python train.py --n_layer=16 --d_model=256 --n_head=8 --n_kv_head=4 --head_dim=64 --d_mlp=704 --vocab_size=4096 --activation="swiglu" --norm="rmsnorm" --norm_place="pre" --norm_eps=1e-06 --positions="rope" --rope_base=10000.0 --rope_fraction=1.0 --qk_norm=false --attn_scale=0.125 --bias="qkv" --tie_embeddings=true --parallel_block=false --init="normal" --init_std_qkv=0.0303 --init_std_o=0.0215 --init_std_up=0.0303 --init_std_down=0.0183 --optimizer="muon_variant" --lr=0.00769 --beta1=0.95 --weight_decay=0.083 --lr_head=0.00855 --grad_clip=1.0 --warmup_steps=200 --schedule="wsd" --decay_fraction=0.864 --decay_shape="linear" --final_lr_fraction=0.0 --batch_tokens=131072 --seq_len=512 --doc_mask=true --train_tokens=708000000 --steps=5402 --dataset="wikipedia_en"
MLP neurons of a small language model. Each row is named by its layer, matrix (down: output weights) and neuron, and shows model dimensions 128-255. Each number is 128 + 24 x the weight over its row's rms, rounded and kept within 0 to 255. Numbers have three digits each. A neuron's up and down rows have the sign that makes its largest values positive.
A block is one neuron, or neurons of one layer that tend to fire together. Before each block is what it responds to, as a language model described it from the Wikipedia text at the highest values.

Responds to: Preposition "at". The preposition "at" (also from, to, in), opening phrases like at least, at the time, at a university, at the outbreak of war.
L10.down159:137110134094150177124110089088107111071143118114148119124140153137132149129098185161122118114130153111168144142142151170124103122174126121130126131108108161134117170155131144113126149104157149170133104123086105106154160115118107139095094149143158099125115167135109151086142114080119115123136139162106125155123149109133083156128105097104130116111146151118112132134145130091149150138106
L10.down181:133120139083129142135135143127101108121120176093113163142125142098113135158130099150127135151108135125161154103100151102101111100132107128126150102116090152131103124093129163150110200121119108130098093122121102080108130104128155136149116161109131080177102124123146140136170124090116133104121111121158126116182057122142107109088126144111101130108159067146144172107108124132143088136062
L10.down421:119095106115059156104126120117119105136111137188159110112093110143112113139131130103149179153113115130134129102157096140198092079132089111114142133113106090108165132113131159108131149102118113109123116096113182120144134106131145164109161109139118129122138110140143145081101096090158149115120093151154129109147128149094092093126115135176144138084120116175147144118111112108132101090162
L10.down423:118119120039154134112105155126145109096097128148080118107145131128127124086121107114088128126143125104144157134105132139113122144107163153148122140139110114127120122086132116142112100133119129187161137151148172151128108139157124125174136154145132113133133118115156117116082153095136098156112171124152095157135121126169119130111137109097110098098123069141129113117113128087109104141148
L10.down450:139148086144093091140130150124102108149096153135148122151113141107147131110125088126125128074147133149159132162154124081135101130135128152140140146118143133144120141139120103095125138115134106048119120138120128117120166097122130130119081125142126118182167138146111110151110147084144176127148136139151098122160113161118109136130134188116123111169147105139150093143108089165153125121126
L10.down567:117134148151125155107107115065126133131144126146170141128124094106128120124124088153125113157083138154113168113113101151153086154146124112117090177121080136151118135110112156126117125133121143131068120156139113156033130129132108151146072132140165159114096162140109122095122141134132157095115147110140151137174122149111159086126119162126120136115143142180151124118154132140089118113124
L10.down574:124123108114118088152092148166138097163147132104148118107154129108167104138133099124132127128072125108131148144145126130152114121134129133169143135124093157114136114154145138165162138112166130110165138144082182126133144111101145139124152108147130131082108132139083156162119094121149102148153114140111143143123148156139136135129145113092148117169144118126145079132160133119134128111143
L10.down678:187127123131141118120117177116070135134096147110082137124074114123130088144116130139143133132122104124148130130117164108114093087104158149170178096155164099137123136092111122139065123121115147160100128095145093098139163119142157125135126129114116115069110100143101149135143156115112085111113095103089137143125104105081100115148124157131117159126121117086129104113089139136127131131121

Responds to: Word-completing final suffixes. Final subword pieces that complete a multi-token word in running text, such as -ion in inversion, -ine in machine, -ive in detective.
L3.down84:119156136174114139105105160164156116134111133165081152102179129148096143107146119133125137124105150130148069126086148150119147171135115129164115171146152115150135102140159115171140138134139126141170159140134157101141102121122160126106130181128170176134112132130127098166142117168090134142119106120104177095125119140126121148130115148113153139127128107102162138160157143128118165097157
L3.down105:091132092119120125122165164141110132088110152133062082139108142131139091123120117126126142082147121174117125158129105149164144130136090142165132132091162123135149090156148095167113121143130091110125119140106132199130073132145133153151123110082118132107144156085144123150128154133127140142110150110105152135121139150119174147103129114131147119160134155120120095112127124140108135119151
L3.down130:106126066131131157106160121125146104129111129129122120161125120149162104097111165137108122034137135125130132103122157142135144112104120143091161177158174099137165132080092120133113116114108150131116107155154148128130132147101110111102122160120144162094128154134133128167090143112112137097115108101134110128118135129124125150154127120112145114184170138079126142116116066121143124145169
L3.down252:143109166130112152114129145138089141132089120141135112155085171059091130095124140097109155134127113153093102125114118108102132104164143120151140139091166135179136146126142183138135132148130161128147120159131124150125127093124182122151135123126138145086105147144143100141134105147086131107135089122126113156120125142097101122182149144120118122158125108183095105142141115114147103120137
L3.down287:136144153093129122111141153101094082136095124156146131163156138132143128150085134104195067125128167111161128131139148142127123141122178159175122124168183123135123148133147135145166105146148104149116146097098158137150156117153126113105151142154179130126098088110103163139135125130094101130139095119118061099126109127165118142116126147116144090127136135101100093115155104151150142146158
L3.down323:132104184141116136112155096163178158127118084124151179120126120138127143097109129123133124092166140145128130150104094159118144136111122111127165131080141160104153112058103135132138146130139148115128134166135132144078126112166122137123102112095171141124117127139155132101116138138112110115114163198134074149118134116147119114120143139125090067166096117130129142107134155144131105113087
L3.down378:148119148167138123159173149097127117115158124158114110123130182147119100120148101098155163150113117122156127172129121110133141111167173108147145120150170130174205085086096159146115119147127127104147139115135123149155148112135137147145153160136122169130076134114103133158132164137101116095100152126138098136091170146094138085128098109155118112148154158118153163150123114133154100109150
L3.down442:114163104142121128147120135144161115104129165127102165099129158116082111173115099117126116172154170092108116126117146117128111097113168130109188097155126093130140059084101153176107092132108130159168144154159137141089115138148145174157125118135107125082127132118112119136130106133152096137104090105109129127124131096133137174128101151097125147106115132090142119121133133156108140139119

Responds to: Word starts and list breaks. Two groups: first pieces of multi-token capitalized words, mostly " M" or " qu" (Mikey, Museveni, quoll), and line breaks before "- Field:" lines in Wikipedia infobox-style lists.
L10.down139:154104135118070118136112125117116110131122162170135089150124126123092112074127112105132135128131097098143138119117087162099147190165132144159094124125139088156118162148147095136123143115145125093150105162112128109184133193113118089115145095125129141112128140097117140093151115131150138098146123125115115120108123114127177091139118134192134109128148116132116124105166100153134134088127
L10.down246:143094098120140147138082142139143147079143097138145112124110130069110134148131110156124091105120090112167111163166128098148130092132149103131125136179159125182157082143143153156126101142170113093163155152100135099118136153129096146121100133113123146143161114105143082126137162106164134122115127111129132143089080142171139082157121161167195109143130123139102116114152115140147123134174
L10.down361:145113120151142107126150138115125096124125131095159090125087139151118087123144152141113120131087164115164163148155160106168142148132123107091132103146142119117152105087133156143160112126122144123103098114118103117093123131123153106136123137104084143150091136112139140116109132112141120092122127134129131127149184079096136131135136136072103143168087170120157116145146155105124134131128
L10.down494:131134129151115114127185136096124109117156129153149103120162158176168092124137102109090164118099151121136116124154121153154134159133129127150105114111110101114122157131127115152148131112098136112118105128101128099106119152107122136158122143136162108111109070107080170156136126120129097131083132182174155106146140109146099126146112122158136135140062121140128101170128119124120110163134
L10.down596:079135125157150192117145132136141121104112151133153132103117131118133128119121118175087151107089130142119059117122122103127154128113125126142095155184132077111145160150159130132130129093154118135113169156178117130108133097159128102158130125179106114127132142122140137148137131126092126146102138113176142108158155129119158176149079137118126176140107110178141138119108160098100125150138
L10.down621:129123156155177122098121133138111134110103153105088103127089114113087123136104097142140156116147130114175089126125131128136124153181085146147123106129191148082115118110157109150128123134087110147145111134149121105142155143157114107172083162153143110151140133149132123148136123111136136165144105075125091173106141134125080151103124096158108142142086132135113107124117110142120115114116
L10.down663:096135121127133121116116108138149127120094115106091143101129152134084139171090137117093171160128122141143104127123138066117158129169169134132138095126091177118132139108179147121112106124144182114101166081122143115141138145125127102141133143126127163112147099095101151148108138065119115130130115166106129116105117114137126074102094132128139137149142107122167150112121109097110119164130
L10.down680:094103149136077160143130114118153139122120154124120121123154122100075139133111105134105114136143088095135160143140122130136112135154161123111090146160133132081180162133163117140152125134119133160110158136134128081125120155104128144097148090089108135119132150111079108135116155155147080164131131157146147136139134119126152112127168138121120144089136092152098130104176147138131123102120

Responds to: Infobox line breaks. Line breaks ending an infobox field line before the next "- Field:" entry (e.g. after "Fields: Mathematics"); also verbs like used, known, served expecting as/to/for.
L9.down640:168137117108129148134110164130135087147134132142130107127114107139120097104114136114143142132111093108122154141137104166121148127130134110111121127161111120139126104120171143118121127071090140168180101154137116107121144165129096162155178167122145104151175148136132157112127139112126090089101164120157076082106132127122100118141115134158159153138133119171142132133113150124154163140133

Responds to: Phrase and word completions. Mostly "well" in "as well as", also "order" in "in order to" and mid-word pieces finishing a word (in-clus-ion, histor-ic, un-ique).
L3.down72:110134157134139130142116113130141117119128133135140188117178159141122149084113126120133145144153088159082146140124103135128124137110132141113127159149094114154132096118121129151124164140149104094118176142159162102068155164141135141100149108110099128175145147091140106074117145103146125087130108127123132148097146127111161091132129105161176118148101163142094160122155140144166110139094
L3.down108:140130118098119082148137126152155118167143119152099110105134132117128120136175164135091147171150131134173147122123122146180106127130157113114137132112124150093120126113133120158082099119122092098111129139150146098095137107094110155109200134129119152108150129126096117105104130095149146104157172112164141077135130170152127130135137113169133145128132157179147139155128152109180127174191
L3.down119:097114127156144174120142131103147141163163101149140138115106150133102124110137118142124110132138136159161074116173118124154138099126126074164149171114098104114086117151107141150113089109127109189131166120127102093110138163094164136188138120123124142119128130110140098076136068170086158105173139114112107116095132168137087082124119133153143137077146135125176111076126129133136129152150
L3.down145:161090089159164175102088121137118131130136106100102147089156117098095094089142149087135114143139136101093095124133160132129120159096093162144123130115128099132188107079177137117126119091111112134152067145159142139172109132156128148106136138151072117122118151168136120135132136136147114105134158119119070149094131129129122144106111145135106119088140154115103145094091161101142182142119
L3.down195:125145118135106141098158130140139076142115139162108107151127113174134177130130110118119148139138128129157092162152136159101167110114140127136108179087119112133106145116138091134144160130160102153124180147140162110142084132150101147133138146074158167096112125152080111103124129127157068111163133116128141119141107141139122162124067167129165138099101139138124135145130109128112143129149
L3.down218:146143171158085127099153120158144128130139117134122114146162135138139128126089121190149171166097104132103092117121114116136129126127143159111134148124122120120107104151138124158121109148139110089143138184116156061133136108112139158102134151086150150141141138176160126128142124184086135127158089095161081170160138110101165136143117126114078111155121099127138103142108114133155126094134
L3.down524:109163087111102082177111113144112115135150112150140128128130138112141093099135136078133128087091105144045114094127101116139099120119168128139155135138153112151142158093120112100122099108133161120106070153129148140116089159123123145089174132117147142143170149088149119134148164105105108148183112147163125125115146134126097105154134132147073132128125120150118137083125157137129107175135
L3.down585:085108169152090119107122093149141137129161141152156127136106119095139140134125167150124153095098137062138126136129100109129193134114123124103112159106107133142113115108115084179159107103142141160101080129129122109128105104136127195153100139148115115148107135121089136104181151117127099154124123100160147118141156097159097110149100176129111131120106120139140156162092142123109162146096

Responds to: Adjective-completing tokens. Fires on the token that completes an adjective or modifier before a noun, strongest on "Early" in "== Early life ==" biography headings, also cold, digital, outdated.
L9.down404:098109151131124101108113127133200137137158148096105160120122171125090174114132165155107128126123142138163134130150136166154134115115104157140131150164087133110127116161118081120140106106107083140128130132084156144131083138112133115099168091188190173108141122111131098099138143119115133121133113131136103112119144154136114136133118123183154170143115095152158138098142108186107131088198

Responds to: Infobox line breaks, time words. Line-break tokens ending an infobox field or table row right before the next "- Field:" or "|" row, plus biography and time words such as years, life, career (Early life, the following year).
L3.down157:136124144157127094124087135134152162115147178103071118075133098169119133136136166166143160134131130160122141151116095118126162136151131169140076147136169151109088164130119108138133130134101106104121137084131145097121108135148111140156133163127130129166096145090109097133180072152109093140131112113121152154196130133147126121154106103109162091119104156135141169122110139147170127093102
L3.down267:121133123167143133134133090113130095132133137090157111119085114115125113128108152130113124154111112146136136173153166111128140081159120094119048141201150121107113125146143152144132157146102137079135133120120161154165131127103106139097135155128103081079151124121080100099137158134136084094143102125089110184107052132117140089140112164126129123094150120146107109108121137125122101130120
L3.down315:121155087130115076155124126124121124126131154116091133095142123152174160126155141103162122109086105094064174096135114096125122160191112139122101112153123073132123112171157100106152173093141107137111146102126113131126150158197149110124123129120091107089140107113099120119145118110172166140144139114097093159116144098156116110105149144119106123111139122135155079154142118095121137135162
L3.down359:108133123119158127124166143128128145118157075156144089149142136156112119142125119114136107141105085106150112129140141164122109124182070056124123125151117143120141159142132190153131133104122142115094166113105116156141137148097118121130110136157110145106125139110125092122165119137121121141130156079194162134133155143130120115123121125152157088175149120122128129121185188124149130159128
L3.down481:126110140137140120121130119149126102118125109156092153128087114148074158148165135124156150103140116069168133115148106136100120109103144094124122128111148130094121135126126115189127132111121172144122097142166125156106059096154089158153091098110134104178142168118164123129093114150139141092073159128130125150121129113150120149123178152148132080130104112153108125152127137112108091154169
L3.down590:155152112145103103161120123159131139108116163134128125138119147147107141102131115143107133134107123145156078137137136098129104093132127098127095134103095112126137172134084139057169103120139137109121182104134129115114139148128107136153095143134132110120130149110166098114132147121084139104138117108086146130117116098146108099120154135102114093067141132131143135150124116096137155127121
L3.down598:125129134181155070137102130131118110089135120107125138112114141146138163090105090114089121126115155138097103128168166104158115129165124104128163169135130112089116169166143104148133134137175120100117149124144129140181117116082122111126097132101146104111165111138100134130175129155147124098162135123143108087105151146163112142115152167110105094131142098172118094146079067093136117110140
L3.down634:150116169163123152116130116129103109161094126161150084085116131153129124165145163138176121119122119104122139138124160134081123112146136102098092162151179119117114148076164083151099092098156098200159142144115146143132143167146135123089104122161106099114140133116119131136135138138126117131092074111141117125141109114125125150127138169110119126150101117137152111080164117115140130105142

Responds to: Main verb stems. Main-verb tokens or word-piece stems just after the subject, often before -ed/-ing or "to", such as had, fight, help(ed), gradu(ated).
L10.down42:101111121153135109105126152127107153134159135119155145120138140173129143148135144096133128113108113143121154102139105126122157128158107094155139111124095120118130096142067109114098163126151124159125098124143094130117165087167142088179157140126126109190128134098216149193107131141133113135140106123140098107082121116157092116093142117156122159125177104139171138125138137126115131111157
L10.down65:107148117143131148129132144158126105103113140116136125106129122143138116120161163141132082115111106205154111169143114127143166133107145135136126159121122100127108119155177079129138168142158137136161139127155121118181123122109104183154136152138139139109129191101121141122109155112115122135151095145105078141162131156099105102126138109128125107173135130164118133116128110115069117084156
L10.down103:133097163106091098143125125096137125136135130117149122078101083149167060080142139104124152102127155124155158102114162104118107138139144121116150087126137146149113139110088109183088083138170117110088092132106120083156078113110118151123140106145134125111098111135153122161117150151122142125095166136151140086178130114110110138106108128105133100121124169112158128117118085073134119113153
L10.down334:131137122131111133145143110155143137109172102108149123149127110152135168144142139105146138126135128135159105155155164143108152120085142131105135116126116089117128096152176131099140114118139106175136137163148096152192075119130164135139098087130160147079175147083123129149113113096093102131145100125085091160062112090148118150110102134132154159111142101112079112139101117142113122175135
L10.down569:149152120123121176129138131111170107095150116151137142110151156158102140149135135182123115076093170138102122102106120166101135108131154096166135128111110135163138140114141114120094104086116100106170157173138131094159162131129130062137114107146135164114106148157183164094121166175128120154122136117143103143122120126142115126115117134134102088138144111086131134125099124118144167117110
L10.down579:113110159122165148097125158153143146120130062084146130105127143106074137101166104148132096100082148092086144134173115140154107131141111134156096150136127095115138157131151149146128155116082135165107114114169173127140142131116146134176126142119144106138126157087164149105166172096102141142121149123134147131098142141096140156103120120104140077118188151158140121093165102161143139107132
L10.down609:112076172122095143085123120132145123130132121145102126100176155153099118130168114126121068123105134123179116098168109128092137109130167107138161161128170146156143095143125123119091120122098175164102153108169116117105075122109133126125166152114119134116167141100146108126141130116153117101148085105117135107163134173120104120093131123101133109134143109077166123151115112087123138092123
L10.down612:146138130130133109118079143165114135112147140086146125127159112117159127119150155186109139108105096105139135139124046091174125123104102122120109097130156128086111112115110167153121149128117144131136153139087119113088119131147138133136132152086131156155095147128167148105146155141127113161129134130145144154149080144113077151137106091115183147098149125091129110127108118108079109045122

Responds to: Split verb endings. Final pieces of verbs split across tokens, usually past-tense or -s forms after a subject, such as b-ought, l-ived, to-ld, exam-ined.
L3.down136:113085142108163134100116122120151128132098127135120148068111178108144104130132149141104145116133148143126126135130139128096146112176108132112121139134117163128135130147130102124101125167121149178154094140101115118104149171129170145146181161143134139146136158130174163163081105108091134131163136129126145125155159115136176117153117135128134151123173115169086116096120085142110122124123
L3.down137:096133114120099151088154161113109116154125138092094128109115124132106115141094123134111116123145150146155086130114120128089051109145134142088095169149134157138114105139102159148161102136076124127136137156137103127129138164133102149127141147118122159093172160066134130156132091126151104154057131185130083164118102120131095176075159101126124140109144138108089132159143111130120127100160
L3.down372:109110119184106143076155140138162109146123116111158131114141131097129122122082160120112110101145133109076111143095168131145099094176157118136094150115140137155124097128128126117111131092067123100093151159118146130130095120130143103110130142127175093104124107136133104099144110177126101135123114132085114144139153125106134136115119136126117120193110112126106113129107100129124146137131
L3.down475:136126124137166150126159113138160090132107108162133162136114146139134134149118138173105095152095125144144121108135098168151173123119147083211105138124135145145152190102114128141113088147122123155143125111126159142103146170157094121080111156139110134071127143085162173148165140142130176121137128134111123119144109097140155129148116098109111135130114110127103121131083108147101138136146
L3.down489:150125162132129079114117096126092137148097147130151144138142148118153144137118112102161129131188137136160116154150126160098100085116169134110090130152112126121104097122168119159156179120108119098133129103148157131132116112104156107113094140094155158152151164121115122138133115127092133140120119072130132107145129104140135185100130129167126159105076097106119168091134092169114093146125
L3.down573:122148162146166109105143127103125097158125072122143161111161132142164146124105132127113101105148183140134141100146155120111128113137156151121118164121125090105102158078131111115124131140144144140141106100147136126095142159113118154123157153145166119154127132142174145119155167121140175124118125114133127118126155128104134091125139109143084143134140129152131143100098164154124120165124
L3.down610:117135128160143128146159121143136087132110128132142135124123132118124178151115136122130123100113124131129114150137121160106139169101159100105106154143095157098123130102096086102092125148144180108158148130144102129106115155146109159123118152166137162166149129139133157109096135145151139106155159109155100131115130136128114074105143128119104105163130110151155134116138092121145120154122
L3.down626:149115158149149122154103124142122104132148148141127202078125127049134154119126108176098106147130101138126130111170125097173144110101101180155145118116081124155130113087103121101106108131167123145122110126119093124118149107149148115064127153139120143167141145146162140132091134078156120155093158119108115123086111107153133122135139133155132101094103071115112094156080148125095130117108

Responds to: Digits in years and stats. Digits inside years and year ranges (19'9'1–92, 2020–'2'1) and slashes in footballer career stat lines (Diest / 24 /), plus scattered mid-word pieces.
L9.down14:120147136144109172130137125090155150139125117166131109136144162128113129151109122155105108146090118115111134152096120109092189126110146067115110080110059156148134138105127140130156081123171158144143107127076150180098094125134104102094127176070083156136097141110174171118161118123157144106127125138089124105131097118103087126151117114141095118126109116149142130175108149139115141157122

Responds to: Abstract-noun suffix endings. Final suffix pieces that complete abstract or action nouns, often before of or a heading end, such as -ing, -ation, -ization, -ment, -ension; also section headings like History.
L9.down334:109149149131134078139099173131159129117146120102132142135155159117153119142135137124120104127152116121095139125154143119115136151150125088131134149151134121117115113109157162164126117115095163137086131164118081114109192105105125065119099194168118152100095149164168128109141102162141125157153116123115102138157146139155154120139097168144140110110147142124161103120148159138110112102135

Responds to: Table separators and transitions. Separator slashes and colons in footballer career stat lines (Apps / Gls), at in loan or away-game table rows, and sentence connectives like now, then, also.
L3.down209:157126120110105148154082157118153161152153137098154096147152084109111159140143095069166154128116124123174151065118134099129099149109124127126156112102107205154125143146086141116139161135113144121143165127124085123109132160094131066127123146129109116127131100132147153118161190106120080126105170163125128151108087114113111100112127126156139139105084076142158137140149108114159112156114
L3.down341:118148130157133153153125140124130144110122106144182130125109184115108115105145159139136138153170124168134166133058169168171145088142090109097160118106087115105159170121113090139105144138093130142132142090125093120151092112139163186119167128097125130152089138122128127098154085118102136126114100153123145126161162102111137122148067097120144158063119118121174117119151165128131138136130
L3.down422:125126112138115155145092128127082139116150140126132146132112132151072113108169124157117134106151170152164137135137125141127172119139105125121115141109114134142126111105135124107154123129148156116108124121100103097164125147116139146159121134132125117108134149124141105112106157126106165099121145106104117135135136112098110131141127157119113126117188131086109155159115140132156117124126
L3.down618:122082130166082149131129096151118127104169133152086130156145084165111133107112134155129132127139100132154100152095143136169133107144146114119146148133145133155125165103127136131091171124113156121101132166157132123111109143113095090060108129146129119164098131126065128118133062140149130116136147172123126116143160141100115138147124113113092138133176160107109134131159129123139126157131
L3.down657:102166135138151121170124130119140126109178147131151112141133140124113102141136094197189126119105084132118146134125169162163134107109113078141134139121163106109115122091151104079117099113174125102149106146152122132135132129135128120129129101119123127146138126141126159136150114150114164120099163100137126107131103178160146143138119125114126152149102131152148157142150134148115093116071
L3.down668:110126140118123099109124130089100125147151130125154143113082177113123121149111088158115103141120133113094111109112113107140165120140110114074183145105157144071168100133145146121081119147169185153148115165124119111115163125112128107146106086135133115098134124129093109132103164142106113083158125114192133135131171187139106123119147135117144051104159127113110128134161150113121118162140
L3.down671:113121187120118146129170129168110151102086103148156115162118122108113113164168124157152128138120161118134126122101141134146131150141142124142138152128128110139121161153167114084119107105108114132176152124122128152130113107093053105134145138143125121095121151139099136113149133148105133154149128110132139108145124145150101115179130090121154157164176125149145088140096136144094170130154
L3.down702:134125141105118106081137114097153138141166152147113130137154159090108128182158173144183131137133142155117146125157150124112112128146118153144133108114130178134133149150145096146138134106130123102095154106132099107149158118121132126144112145197123120150131146124128122175140146140127110107137118092094145120117093104099138092149163104116118108150128127115200133162110136149175168147129

Responds to: Verb endings before objects. Final piece of a transitive verb just before its object, as in describ-es, incre-ase, man-age; weaker on prepositions such as of, with, to.
L9.down338:117104121108138139106109117097128162136146176086077133135147098136108140129167158092108137137149147128099133134149136136127111131118120163101109189114147128118116107120106150127155152115148137073162190139123119106125117124147130113148115128086154115125139158086104110129120114162133125096106090106117108152120123153148113138139143152133161158157124136135194160090129108114173155150101